config.toml
n_layer = 13
d_model = 384
n_head = 6
n_kv_head = 2
head_dim = 64
d_mlp = 1152
vocab_size = 2048
activation = "tanh_gelu"
norm = "layernorm"
norm_place = "pre"
norm_eps = 1e-05
positions = "learned"
qk_norm = false
attn_scale = 0.125
bias = "all"
tie_embeddings = true
parallel_block = false
extras = ["capped logits"]
init = "normal"
init_std_qkv = 0.022
init_std_o = 0.00432
init_std_up = 0.022
init_std_down = 0.00432
optimizer = "adam_variant"
lr = 0.000636
beta1 = 0.9
beta2 = 0.98
weight_decay = 0.19
lr_head = 0.00738
grad_clip = 1.0
warmup_steps = 486
schedule = "wsd"
decay_fraction = 1.0
decay_shape = "square"
final_lr_fraction = 0.0
batch_tokens = 32768
seq_len = 2048
doc_mask = true
train_tokens = 272000000
steps = 8301
dataset = "wikipedia_en"
MLP neurons of a small language model. Each row is named by its layer, matrix (up: input weights) and neuron, and shows model dimensions 32-159. Each number is 200 + 20 x the weight over its row's rms, rounded and kept within 0 to 999.
After each neuron's rows, "fires in" lists the words (lower case) most often at its 100 highest values on Wikipedia text that the model never trained on; "fires on" lists the tokens most often at its 100 highest values on Wikipedia text that the model never trained on. A number after a token or word is its count.

L3.up474,192,172,203,191,186,218,222,201,208,143,163,222,206,199,177,212,219,220,191,196,223,200,217,196,173,232,206,220,217,202,193,204,205,197,198,189,192,203,226,205,200,197,195,227,169,185,174,154,192,192,199,203,211,202,204,226,191,186,193,185,205,264,200,185,225,201,197,206,182,228,209,201,195,199,196,191,199,180,203,195,215,205,217,205,161,219,224,217,202,207,191,194,184,239,179,202,175,207,179,167,141,219,199,216,157,221,246,218,196,186,231,208,219,221,187,171,198,241,210,191,223,186,213,207,242,184,236,212
fires in: "and" 41, "mi" 9, "population" 5, "some" 4, "density" 4
fires on: " and" 41, " some" 10, " mi" 9, "ation" 8, " co" 4, "ity" 4

L4.up146,159,213,198,174,204,200,196,232,188,215,194,224,234,217,194,220,222,230,226,182,189,183,219,200,226,213,227,199,197,224,197,206,182,180,202,218,205,186,185,242,188,198,204,214,239,175,209,156,181,205,202,233,213,217,197,177,168,237,188,213,210,184,164,206,188,225,199,174,205,211,200,201,226,183,208,160,220,241,204,175,210,157,178,219,185,180,177,195,199,192,216,197,222,179,170,183,224,206,224,191,178,226,252,216,207,194,236,176,192,131,153,214,173,188,188,196,239,216,203,195,202,205,212,190,199,166,217,207
fires in: "the" 42, "would" 20, "will" 8, "had" 7, "to" 6
fires on: " the" 50, " would" 21, " will" 8, " had" 7, " to" 6

L8.up740,194,214,164,168,214,223,208,147,181,183,193,212,194,182,195,177,205,216,161,177,228,195,199,187,196,181,218,175,199,177,219,200,177,204,226,222,215,205,181,201,203,233,207,182,185,188,201,221,197,222,226,221,218,207,188,177,230,205,191,197,190,216,212,180,195,223,198,165,243,194,199,189,204,193,183,219,231,222,201,188,207,183,199,220,217,174,225,164,220,187,184,215,226,212,189,214,174,235,218,180,184,223,210,195,209,236,171,189,200,206,209,221,249,184,197,192,202,205,212,181,215,232,217,218,202,245,207,209
fires in: "the" 25, "his" 15, "their" 10, "her" 7, "of" 4
fires on: " the" 26, " his" 15, " their" 10, " her" 7, " 19" 6

L4.up871,198,189,187,164,203,224,220,181,217,186,185,218,242,201,177,174,225,220,182,226,179,192,182,192,149,156,235,227,199,205,242,208,198,210,182,195,203,171,246,194,233,205,208,204,216,198,206,192,206,184,190,205,201,196,183,167,174,201,174,203,198,197,241,208,203,203,233,174,209,218,203,199,176,202,192,169,230,222,177,238,196,163,231,195,201,179,215,183,201,212,161,219,219,207,214,177,202,178,161,190,200,220,210,217,210,198,208,211,209,164,188,218,219,141,189,210,193,219,153,197,202,164,202,211,194,165,198,183
fires in: "the" 42, "a" 16, "on" 8, "an" 7
fires on: " the" 42, " a" 20, " an" 10, " on" 8

L3.up878,169,189,175,184,207,219,240,197,177,212,200,227,206,163,233,194,196,166,193,173,187,232,219,200,178,185,243,248,193,194,243,213,195,187,188,208,213,210,207,200,161,202,193,231,219,208,197,181,222,204,184,205,222,177,190,210,201,226,188,196,201,217,226,184,227,246,210,190,202,194,182,214,192,170,199,187,193,187,197,196,201,171,192,207,219,193,201,196,189,172,200,199,202,193,225,187,194,223,212,183,188,201,201,205,206,216,189,216,242,186,178,207,217,172,230,180,207,205,172,213,210,217,190,213,226,167,241,246
fires in: "has" 39, "code" 9, "had" 6
fires on: " has" 39, " co" 22, " g" 17, " had" 6, " sp" 4

L5.up1038,254,179,195,185,193,149,188,210,183,193,196,219,195,209,210,204,196,217,201,182,171,197,197,194,216,204,212,204,225,199,206,217,209,189,199,212,182,203,193,187,216,191,173,191,220,164,233,210,209,196,200,247,210,229,227,195,185,203,166,209,188,179,139,215,219,214,194,167,187,189,215,184,223,181,180,173,225,225,250,178,171,159,206,197,196,179,188,195,192,185,203,200,203,217,208,222,232,203,205,218,200,227,225,206,200,188,205,190,194,155,191,208,218,194,198,220,208,175,220,183,220,222,195,193,206,205,187,202
fires in: "was" 27, "been" 13, "would" 12, "to" 9, "not" 5
fires on: " was" 27, " would" 13, " been" 13, "ed" 12, " to" 9, " not" 5

L8.up1020,216,158,155,190,204,216,224,207,194,194,189,242,206,220,215,160,253,191,163,203,216,225,199,160,155,197,200,194,211,205,184,229,188,186,219,239,197,190,184,213,212,202,197,212,229,210,206,180,172,195,202,220,177,187,204,188,186,170,206,183,209,185,165,174,207,200,208,167,191,210,195,183,188,183,167,173,212,197,203,200,196,174,190,228,214,192,205,185,227,190,178,207,190,192,189,236,195,171,173,186,165,161,206,235,176,204,173,220,177,189,209,185,182,172,205,210,218,187,212,214,203,211,203,204,193,214,183,192
fires in: "of" 18, "and" 16, "is" 9, "in" 7, "at" 6, "to" 5
fires on: " of" 19, " and" 16, " is" 9, " to" 8, " in" 7, " at" 6

L5.up557,177,205,178,136,162,228,200,200,221,199,188,196,184,184,210,155,212,203,197,188,199,216,193,185,152,220,225,220,249,189,214,218,193,236,252,195,196,184,220,193,221,184,201,180,214,218,226,186,231,215,222,203,213,189,198,173,173,174,198,192,176,203,214,187,197,231,198,208,172,244,203,187,192,193,217,176,233,203,224,198,206,207,223,211,176,208,177,224,199,209,205,220,202,220,207,210,158,225,182,171,198,200,180,220,188,150,181,203,171,212,206,210,194,174,196,216,214,228,200,201,195,193,193,198,213,186,220,204
fires in: "the" 88
fires on: " the" 85, " 19" 4

L3.up983,236,186,160,172,196,201,180,201,216,189,191,230,230,227,174,198,193,240,185,199,201,187,220,196,176,179,220,203,204,195,185,214,213,201,158,199,165,259,203,177,199,216,216,224,208,189,205,180,168,190,216,208,190,194,208,197,168,213,206,192,186,205,172,225,252,187,213,209,189,235,187,193,162,217,205,192,180,213,198,223,196,169,201,187,210,169,175,181,204,211,222,192,200,213,213,194,173,194,205,187,164,157,236,200,162,207,186,212,199,226,203,189,214,189,224,217,193,236,199,167,196,220,220,182,187,191,210,184
fires in: "and" 56, "to" 25, "or" 4
fires on: " and" 56, " to" 28, " or" 5

L5.up1011,193,182,215,169,186,183,216,245,215,215,200,220,230,181,200,271,195,191,222,187,190,199,213,191,169,201,213,227,213,205,230,229,199,182,199,226,191,181,169,217,178,176,219,217,204,160,243,208,216,194,183,195,199,214,205,209,199,215,174,191,173,214,214,188,222,240,189,163,204,218,229,209,202,199,194,191,220,194,202,158,180,181,204,218,168,148,170,197,223,218,230,191,209,218,192,213,175,208,208,201,202,198,208,228,183,153,211,184,209,183,167,187,181,181,180,230,213,235,181,172,193,205,211,168,195,186,212,206
fires in: "after" 28, "and" 14, "as" 10, "before" 9, "until" 8
fires on: " after" 23, " and" 14, " as" 10, " before" 9, " until" 8

L5.up861,192,224,218,160,175,183,199,199,194,188,192,227,217,185,179,209,194,173,203,206,178,206,192,207,167,205,188,204,210,191,208,205,211,231,208,202,209,195,203,212,199,199,203,198,221,205,201,180,209,195,254,210,191,212,216,174,177,191,205,170,186,192,190,202,207,183,195,183,198,205,197,213,190,185,198,192,207,225,212,201,179,238,243,181,180,204,187,221,193,192,199,196,203,218,164,174,146,228,189,170,208,190,212,189,206,204,226,172,210,238,172,214,164,186,238,213,229,192,195,227,158,206,193,219,204,186,240,199
fires in: "the" 55
fires on: " the" 54, " A" 4, " S" 4

L5.up1,218,183,208,174,173,184,203,220,204,215,199,241,204,184,237,212,214,190,185,181,202,208,233,226,190,167,206,201,215,203,245,199,194,195,185,192,207,251,209,204,229,201,222,204,208,217,189,189,217,210,236,243,204,228,212,202,182,169,181,166,207,225,180,212,197,214,206,204,151,211,179,197,193,170,214,183,198,215,238,236,184,193,230,212,228,211,192,166,171,218,149,188,186,197,189,246,197,202,213,168,158,203,220,169,146,216,158,188,193,206,199,202,206,151,206,217,202,186,206,217,215,211,185,197,190,206,208,203
fires in: "of" 61, "to" 11, "or" 10, "for" 5
fires on: " of" 62, " or" 11, " to" 11, " for" 5, " su" 4

L3.up106,208,156,206,198,188,212,229,199,201,184,184,199,216,223,165,205,196,237,217,168,212,204,185,192,156,199,222,230,235,213,229,195,207,182,157,197,218,201,245,214,183,176,214,219,201,184,191,184,165,198,198,198,203,208,197,220,208,204,145,203,210,214,213,190,224,146,201,189,176,209,201,192,205,192,203,172,230,201,233,181,204,193,188,203,214,213,183,196,202,210,143,195,198,210,197,213,174,240,201,201,195,234,200,189,168,164,170,212,204,146,204,186,197,208,186,190,193,223,208,195,207,214,204,199,232,211,206,216
fires in: "is" 19, "to" 16, "also" 12, "most" 6, "would" 5, "may" 5
fires on: " to" 20, " is" 19, " also" 12, " most" 8, " may" 6, " would" 5

L4.up164,246,192,198,165,177,180,180,173,183,163,226,210,191,205,199,213,207,183,235,178,192,200,228,219,190,159,203,209,223,207,237,210,217,213,218,198,228,201,200,252,178,183,218,223,224,238,224,166,205,184,188,189,206,233,204,181,217,234,194,194,223,197,196,192,223,198,232,173,175,208,204,190,180,169,210,150,200,209,197,196,184,207,185,190,169,169,215,157,200,213,238,201,194,175,176,208,173,227,217,195,214,182,205,215,166,182,213,208,164,196,162,218,214,217,206,189,211,216,176,198,209,225,213,214,219,183,191,181
fires in: "with" 13, "when" 12, "which" 11, "his" 10, "to" 6, "the" 5
fires on: " with" 13, " when" 12, " which" 11, " his" 10, " to" 7

L5.up229,161,161,175,181,183,201,172,231,202,202,180,224,182,167,169,200,217,208,203,213,188,206,224,176,184,197,203,213,193,196,191,217,203,208,212,212,192,179,185,174,197,206,215,188,199,224,207,169,185,201,187,242,223,190,203,192,214,243,209,194,220,187,176,188,182,212,203,161,218,237,186,185,213,163,174,191,219,208,223,156,159,188,198,207,196,165,188,216,203,177,219,194,221,188,232,176,195,198,218,205,216,175,182,229,189,203,192,181,203,180,183,209,203,187,207,217,206,226,219,226,135,203,223,215,186,207,238,187
fires in: "the" 69, "a" 20, "their" 4
fires on: " the" 69, " a" 21, " their" 4

L4.up188,223,182,205,153,209,186,192,209,185,198,156,188,216,170,182,230,192,218,217,203,210,222,194,199,182,217,232,192,216,170,212,197,211,186,197,202,185,186,213,225,229,187,203,199,187,169,211,189,230,190,186,230,221,212,179,206,243,225,185,207,193,259,208,209,232,228,209,193,195,258,197,193,172,191,204,203,198,201,232,185,207,186,214,202,188,200,200,229,202,195,183,192,216,189,188,235,188,222,196,218,181,210,178,227,157,169,158,197,185,177,192,209,240,171,185,201,173,225,187,206,236,190,209,195,236,171,232,232
fires in: "and" 85, "is" 13
fires on: " and" 85, " is" 13

L3.up348,218,180,210,196,179,192,172,174,202,200,206,177,217,201,195,197,207,225,218,208,181,218,223,202,190,233,196,167,212,179,199,214,216,204,193,217,157,216,192,251,242,191,198,232,218,181,224,181,195,189,178,221,208,210,203,198,192,173,221,201,208,228,173,207,229,251,217,174,205,199,173,186,203,177,208,207,192,198,218,173,189,179,238,222,208,168,202,206,187,212,215,196,214,188,182,242,191,216,197,187,139,162,202,216,181,172,205,210,191,217,198,190,214,182,214,226,185,199,182,196,197,216,220,201,196,235,214,195
fires in: "and" 87, "of" 4
fires on: " and" 87, " of" 6, "ing" 5

L4.up8,217,191,168,188,170,228,179,226,221,198,183,157,168,193,181,182,204,193,202,207,197,191,175,195,190,207,238,181,175,208,203,216,193,173,218,197,205,209,198,179,217,183,208,184,204,173,238,211,196,209,213,186,211,182,217,217,207,179,195,191,195,214,209,198,186,199,220,182,228,214,168,190,227,219,185,203,216,215,228,202,212,192,242,213,213,180,197,220,214,226,221,215,189,219,220,208,210,204,179,218,181,193,213,201,180,200,188,187,171,212,174,200,222,196,188,177,238,178,197,174,182,177,214,219,226,204,156,187
fires in: "in" 38, "a" 10, "as" 5
fires on: "In" 41, "A" 29, "ing" 10, "ed" 5, "ive" 4

L5.up11,188,195,220,194,172,207,182,181,156,216,186,183,220,169,196,177,202,192,191,231,186,210,236,217,188,210,212,187,202,221,201,209,226,207,225,215,201,186,214,235,168,208,199,203,233,171,232,185,197,207,222,207,186,195,179,196,174,171,186,175,199,168,152,190,188,218,185,152,185,170,191,155,205,195,199,193,179,214,211,190,204,205,179,219,196,156,144,214,207,195,200,200,223,199,179,178,212,232,229,175,225,179,216,195,219,190,245,193,189,192,179,209,179,185,209,231,240,185,212,220,211,168,190,187,204,181,187,202
fires in: "and" 38, "the" 37, "their" 5
fires on: " the" 42, " and" 38, " I" 5, " their" 5

L5.up835,253,188,201,195,218,181,189,195,222,194,192,217,199,211,183,232,212,218,180,204,197,225,232,198,190,180,217,241,222,205,231,182,205,225,181,198,210,216,216,187,191,193,204,232,206,214,226,201,217,202,223,228,249,206,193,207,182,229,169,195,163,193,179,180,197,239,204,204,183,209,172,191,208,189,167,181,206,225,212,178,199,175,181,195,222,177,158,184,197,189,222,195,217,208,196,220,183,241,219,217,218,244,211,189,190,196,199,195,193,185,190,184,209,176,175,172,230,187,211,240,176,204,217,202,204,194,208,223
fires in: "was" 41, "is" 19, "been" 9, "are" 5, "due" 4, "had" 4
fires on: " was" 41, " is" 20, " been" 9, " be" 6, " are" 5

L4.up889,207,209,229,165,225,204,198,203,200,208,219,215,186,181,185,190,191,178,197,184,193,219,201,191,138,235,223,175,193,196,178,231,203,201,166,218,205,227,193,183,203,194,210,195,200,209,224,213,206,209,212,200,219,177,163,190,191,195,193,189,188,218,195,173,208,228,202,193,168,209,167,166,240,196,184,176,249,198,219,228,223,147,207,210,215,159,171,198,192,183,211,190,204,193,217,199,214,205,218,197,225,235,209,219,203,212,194,213,183,155,185,184,218,195,184,157,206,193,202,207,193,212,198,197,232,188,178,219
fires in: "had" 51, "has" 27, "have" 9, "having" 8, "served" 4
fires on: " had" 51, " has" 27, " have" 9, " having" 8, " served" 4

L5.up339,192,174,195,173,205,194,197,176,217,184,211,213,175,198,186,218,240,187,219,148,189,202,207,210,191,188,221,221,250,206,242,207,212,187,173,228,192,196,179,175,196,180,214,209,244,183,251,216,196,208,207,204,211,186,176,178,212,187,190,216,236,182,152,236,217,220,243,173,189,203,196,182,226,151,219,210,198,192,191,188,198,198,165,210,191,218,199,217,189,159,178,196,214,175,188,237,191,158,243,127,185,180,205,202,198,195,215,179,188,160,184,189,212,178,236,196,167,225,191,197,198,200,212,185,214,190,207,173
fires in: "the" 35, "to" 7, "home" 5, "running" 5
fires on: " the" 33, " to" 9, " home" 8, "ock" 7, "ning" 6

L4.up800,207,197,151,213,207,194,199,207,200,190,182,215,184,222,186,190,214,174,205,184,216,218,192,178,154,207,205,212,221,205,193,231,205,158,187,190,177,197,200,195,211,202,210,226,209,196,198,175,193,205,199,206,205,215,199,220,179,195,153,193,200,207,186,196,233,189,216,190,163,230,194,186,202,197,204,205,247,215,237,236,187,185,209,230,225,212,191,214,200,210,193,194,192,222,217,200,169,208,198,177,154,183,216,177,182,182,213,202,207,202,169,193,221,214,211,192,191,220,202,204,196,199,208,187,186,151,232,201
fires in: "and" 30, "by" 13, "from" 11, "for" 8, "of" 4, "producer" 4
fires on: " and" 30, " by" 15, " from" 11, " for" 8, "ring" 6, "er" 6

L4.up1144,192,173,182,176,217,221,161,218,180,205,179,209,218,153,193,185,244,216,196,212,183,201,182,174,161,215,246,225,179,193,199,207,191,182,230,205,220,168,196,158,256,190,208,174,202,211,210,188,201,172,198,215,209,208,152,160,210,220,192,207,218,167,211,196,182,202,209,201,183,242,180,188,201,203,201,159,182,236,212,183,166,161,188,194,163,181,195,206,213,221,186,200,213,206,213,218,201,236,167,204,198,228,219,206,195,226,176,191,206,209,184,235,225,188,184,196,186,186,190,219,202,212,198,203,222,187,180,219
fires in: "the" 29, "as" 17, "a" 7, "was" 6, "an" 5
fires on: " the" 29, " as" 19, "ed" 10, " a" 7, " was" 6, " an" 5

L8.up914,189,203,166,182,162,163,206,179,179,193,205,202,187,207,171,186,196,207,214,200,209,193,195,178,189,209,222,166,206,201,184,205,179,183,189,238,224,215,184,197,213,181,192,205,204,172,226,198,211,186,215,197,213,189,192,162,210,207,215,199,165,190,209,206,237,196,199,182,212,203,189,210,232,193,198,204,207,242,214,169,231,195,203,229,152,224,194,222,185,194,201,195,221,220,189,210,201,211,191,168,220,220,216,213,194,211,190,193,226,210,209,197,186,195,171,179,218,195,209,206,189,229,210,222,239,190,219,154
fires in: "s" 48, "the" 20, "his" 13, "its" 8, "their" 6
fires on: "s" 49, " the" 21, " his" 13, " its" 8, " their" 6

L5.up930,163,192,213,203,199,223,196,203,173,197,207,194,189,209,224,190,199,236,190,236,223,187,217,180,165,236,214,199,191,204,220,186,205,196,211,198,205,196,217,245,157,210,216,184,190,198,231,186,196,199,215,214,192,202,210,189,200,215,227,167,194,200,180,164,227,261,206,198,217,228,230,191,168,211,202,212,189,210,242,222,175,174,227,220,218,162,185,174,199,237,222,223,188,226,200,154,184,164,195,223,190,207,188,194,210,175,153,204,224,200,213,192,230,192,158,184,230,268,207,188,184,188,188,212,207,184,171,206
fires in: "and" 78, "or" 7
fires on: " and" 78, " or" 7, "D" 4

L5.up877,232,225,194,175,197,241,191,212,191,171,193,212,216,231,155,149,218,245,199,213,186,203,207,214,208,193,194,202,238,225,229,226,208,203,209,216,206,224,186,193,232,185,201,205,220,152,198,203,193,223,188,173,205,204,204,192,233,190,188,197,199,207,234,204,206,226,218,186,220,238,203,228,201,180,198,182,201,212,246,218,209,207,202,235,218,186,193,211,207,196,175,200,197,215,224,194,200,191,163,192,216,184,200,174,194,170,196,187,183,206,167,196,214,236,178,198,216,192,180,181,171,227,219,205,194,207,188,177
fires in: "on" 41, "in" 14
fires on: " On" 21, "On" 21, "ing" 11, "In" 11, "form" 6

L4.up767,217,200,191,193,199,198,191,201,186,219,219,227,208,222,228,212,209,190,220,205,198,181,240,226,224,170,197,194,197,233,209,217,196,207,225,224,202,218,174,205,209,202,205,236,228,185,243,179,194,187,219,241,225,207,209,200,201,215,196,178,196,189,158,145,171,206,202,186,176,195,190,199,231,155,207,223,221,219,218,206,198,138,214,204,189,202,190,165,181,211,203,202,188,213,185,231,224,227,211,200,189,177,222,231,194,200,182,185,219,218,154,209,205,151,194,212,223,197,202,207,174,158,199,170,201,192,210,173
fires in: "for" 37, "with" 23, "to" 12, "by" 10, "of" 8
fires on: " for" 41, " with" 25, " to" 12, " by" 10, " of" 10

L8.up267,191,213,167,194,174,178,193,260,183,222,210,184,212,178,202,172,237,211,175,237,196,225,212,211,198,213,218,233,174,205,216,187,193,208,245,210,200,198,185,231,169,185,219,221,207,212,197,185,182,204,237,223,212,195,191,202,186,196,217,186,220,186,218,180,193,222,223,185,217,239,206,207,198,183,180,203,169,232,212,195,200,218,193,205,204,158,197,199,181,225,177,224,215,189,172,218,199,218,190,232,206,206,215,230,191,182,186,176,221,183,183,198,202,215,184,228,191,205,196,255,182,198,228,192,206,185,194,206
fires in: "the" 25, "a" 12, "in" 10, "named" 4
fires on: " the" 26, " re" 25, " in" 18, " a" 15, " named" 4, " as" 4

L5.up436,158,218,231,163,225,187,202,228,199,217,170,216,174,158,185,204,190,201,207,211,193,182,201,212,163,175,224,180,179,182,235,218,210,212,216,185,212,196,211,183,254,189,221,196,206,223,218,185,233,170,199,191,194,182,167,187,214,195,184,177,207,213,208,177,216,193,209,192,210,225,198,199,206,175,196,174,186,197,220,198,197,167,228,214,197,186,199,192,200,225,192,166,194,195,209,203,200,211,201,210,178,211,182,206,234,206,174,191,209,183,180,208,236,198,199,196,201,219,195,218,189,197,215,217,221,223,197,219
fires in: "a" 35, "is" 19, "an" 9, "american" 5, "english" 4
fires on: " a" 38, " is" 19, " an" 11, " American" 4

L4.up1057,218,167,213,190,211,186,197,228,207,166,214,231,203,182,204,178,242,159,171,191,196,213,216,183,193,177,206,192,186,185,199,196,201,212,214,216,214,226,230,208,196,207,206,243,190,200,227,201,192,182,206,218,260,213,181,167,225,196,173,161,194,206,220,197,212,199,201,160,189,218,164,189,175,206,172,180,204,198,203,235,215,158,196,217,211,210,175,210,205,215,205,195,236,193,169,236,169,193,204,192,164,190,240,208,167,181,152,216,214,200,188,212,190,171,231,205,203,204,196,249,157,163,209,220,215,222,216,196
fires in: "with" 35, "at" 14, "and" 7, "on" 4
fires on: " with" 37, " at" 16, " and" 7, " on" 4, "ri" 4

L5.up395,231,205,184,228,176,203,184,173,176,211,210,179,210,204,201,193,210,229,177,220,201,207,223,228,192,233,226,211,215,202,214,223,204,193,201,188,165,196,186,207,163,226,208,244,199,166,211,192,191,173,182,207,189,202,220,195,201,203,219,199,194,219,192,188,203,198,208,188,194,173,180,213,199,181,200,201,211,204,203,143,185,212,197,214,195,214,190,212,191,188,231,209,208,203,199,193,181,242,234,238,186,199,181,215,200,176,211,207,189,186,188,165,210,199,200,188,224,210,229,177,235,171,195,186,234,183,212,162
fires in: "and" 88
fires on: " and" 88

L5.up718,207,211,204,171,172,185,181,220,202,188,187,188,218,173,205,189,242,185,203,199,192,229,197,196,163,202,208,170,199,158,173,198,187,203,217,187,182,164,178,182,204,207,227,206,204,211,169,193,216,145,238,210,188,193,168,177,222,210,201,203,206,179,196,205,243,197,205,198,211,238,204,200,191,171,165,203,179,224,213,201,208,190,180,202,180,174,193,190,190,219,173,214,217,163,202,183,204,203,189,169,209,181,212,184,199,187,189,216,227,195,192,195,232,164,210,228,200,190,186,210,192,203,194,223,200,199,196,187
fires in: "as" 40, "pro" 9, "producer" 5, "an" 4
fires on: " as" 46, " pro" 25, " Pro" 11, " an" 5

L4.up646,199,186,208,177,204,174,181,219,215,187,198,208,169,227,172,260,208,194,201,150,203,200,216,228,167,196,242,226,183,198,222,225,197,205,170,209,192,234,180,226,198,158,207,227,185,184,206,177,234,178,208,180,203,201,198,203,167,235,165,190,223,218,207,208,241,192,221,167,182,189,191,187,192,193,185,186,209,192,195,181,163,201,203,181,186,170,187,189,210,180,182,197,205,185,210,178,192,198,239,175,213,244,197,201,217,182,207,206,185,189,189,186,195,180,215,184,216,208,187,164,205,190,226,182,249,194,192,218
fires in: "had" 32, "due" 17, "has" 15, "have" 13, "having" 6, "much" 5
fires on: " had" 32, " due" 17, " has" 15, " have" 13, " having" 6, " much" 5

L4.up801,187,214,189,189,190,204,170,255,200,202,160,186,203,187,204,229,217,209,199,186,204,199,188,206,175,202,248,185,183,204,207,186,197,199,220,185,175,181,210,178,223,209,213,192,201,200,189,183,215,184,188,244,195,206,183,153,228,194,196,203,207,182,173,209,203,204,222,180,191,232,211,168,206,176,184,165,191,199,228,191,165,197,211,211,197,163,175,187,195,234,160,200,208,201,203,268,215,203,185,199,200,225,198,189,195,161,175,206,184,161,187,218,275,170,204,222,201,223,194,171,196,171,217,181,175,200,201,192
fires in: "was" 42, "is" 31, "were" 12
fires on: " was" 42, " is" 32, " were" 12

L4.up381,232,203,191,186,196,230,205,209,213,184,197,223,209,179,222,181,231,222,181,169,191,221,183,186,197,205,206,176,202,189,192,193,186,195,181,205,180,180,219,233,208,193,213,204,229,208,208,196,185,186,221,242,235,216,198,168,186,225,204,197,158,205,178,179,205,171,188,181,191,213,169,176,226,199,176,226,211,220,207,240,200,172,195,233,211,159,228,179,192,211,212,192,201,186,174,206,189,202,192,213,224,169,229,224,219,168,199,208,168,203,194,209,207,178,215,151,200,203,212,219,166,218,211,188,179,179,217,204
fires in: "with" 68, "and" 7, "michael" 5, "by" 5
fires on: " with" 75, " and" 7, " Michael" 5, " by" 5

L4.up80,189,178,207,200,179,203,158,219,203,210,172,176,208,202,186,235,203,213,200,203,194,221,206,209,160,215,222,231,178,195,179,215,196,160,226,211,206,208,190,190,232,176,204,215,209,188,226,196,211,194,202,251,205,188,173,179,226,221,186,180,187,174,182,172,222,232,206,197,212,175,206,157,207,189,187,149,193,191,224,185,211,192,188,208,207,156,152,178,216,212,158,198,206,203,198,201,201,233,157,190,179,244,216,195,182,172,154,173,201,168,207,218,243,195,165,190,192,178,222,195,203,199,195,212,223,225,181,200
fires in: "was" 45, "is" 29, "were" 7, "created" 4
fires on: " was" 45, " is" 31, " were" 7, " creat" 4

L4.up554,198,175,177,194,194,188,178,202,216,180,200,176,192,242,144,207,194,242,236,194,210,204,210,193,205,208,240,228,219,236,221,216,181,181,183,210,207,198,203,219,203,179,210,211,234,197,203,193,163,192,222,241,173,222,195,211,184,213,166,177,191,213,182,214,199,167,217,193,166,194,182,156,229,164,190,149,208,216,181,174,216,181,175,196,239,197,198,183,172,188,183,203,206,212,187,200,233,203,212,157,205,227,214,165,213,196,210,192,164,150,168,212,189,200,204,193,229,176,220,177,214,194,187,224,198,212,202,188
fires in: "to" 72, "would" 5, "will" 4
fires on: " to" 87, " would" 5, " To" 4, " will" 4

L3.up779,209,200,216,195,188,183,169,175,177,219,177,174,225,152,194,217,195,244,192,212,201,217,228,198,190,217,186,189,242,199,220,219,213,213,193,192,184,202,193,218,211,209,208,207,197,187,206,200,188,184,210,239,205,226,192,221,209,216,230,201,184,215,161,169,208,219,209,182,210,210,201,204,216,187,196,183,185,205,244,178,185,180,188,230,173,161,200,171,199,182,227,199,207,181,166,188,212,246,206,244,200,179,204,209,193,174,198,205,196,186,164,201,211,202,193,196,201,178,187,213,193,197,212,197,211,215,236,216
fires in: "and" 83
fires on: " and" 83

L5.up701,184,182,183,202,198,159,200,188,183,211,179,194,183,225,181,212,214,215,223,198,197,243,202,200,188,189,218,216,215,200,225,209,170,160,174,238,163,180,200,217,188,198,208,192,236,144,162,164,212,189,214,194,196,227,192,189,206,197,215,178,167,155,205,160,220,278,209,199,208,179,220,190,219,203,197,159,190,175,192,165,186,216,186,207,205,182,161,200,229,187,210,212,200,187,211,176,187,214,196,222,189,218,179,198,228,174,214,190,216,194,190,181,223,192,176,238,209,175,182,214,214,245,189,194,202,255,159,202
fires in: "to" 42, "top" 8, "by" 6, "tournament" 5, "would" 5, "too" 4
fires on: " to" 64, " by" 6, " would" 5

L3.up757,214,189,193,185,187,200,228,200,199,225,199,206,204,177,219,233,189,221,193,170,183,213,209,184,175,225,237,234,199,227,210,194,181,209,169,187,224,253,215,204,197,200,198,235,208,232,228,202,234,208,196,213,215,199,186,206,194,214,194,185,221,207,248,160,204,209,186,194,178,242,193,188,212,181,196,161,224,209,220,214,182,175,187,211,210,169,182,196,173,203,197,198,213,191,191,197,209,204,207,201,203,220,169,207,179,227,184,218,216,130,174,201,224,177,211,196,201,175,224,175,197,214,192,204,213,167,230,203
fires in: "not" 30, "had" 13, "has" 9, "wrote" 5
fires on: " not" 37, " had" 13, " has" 9, " un" 8, " single" 6, " wrote" 5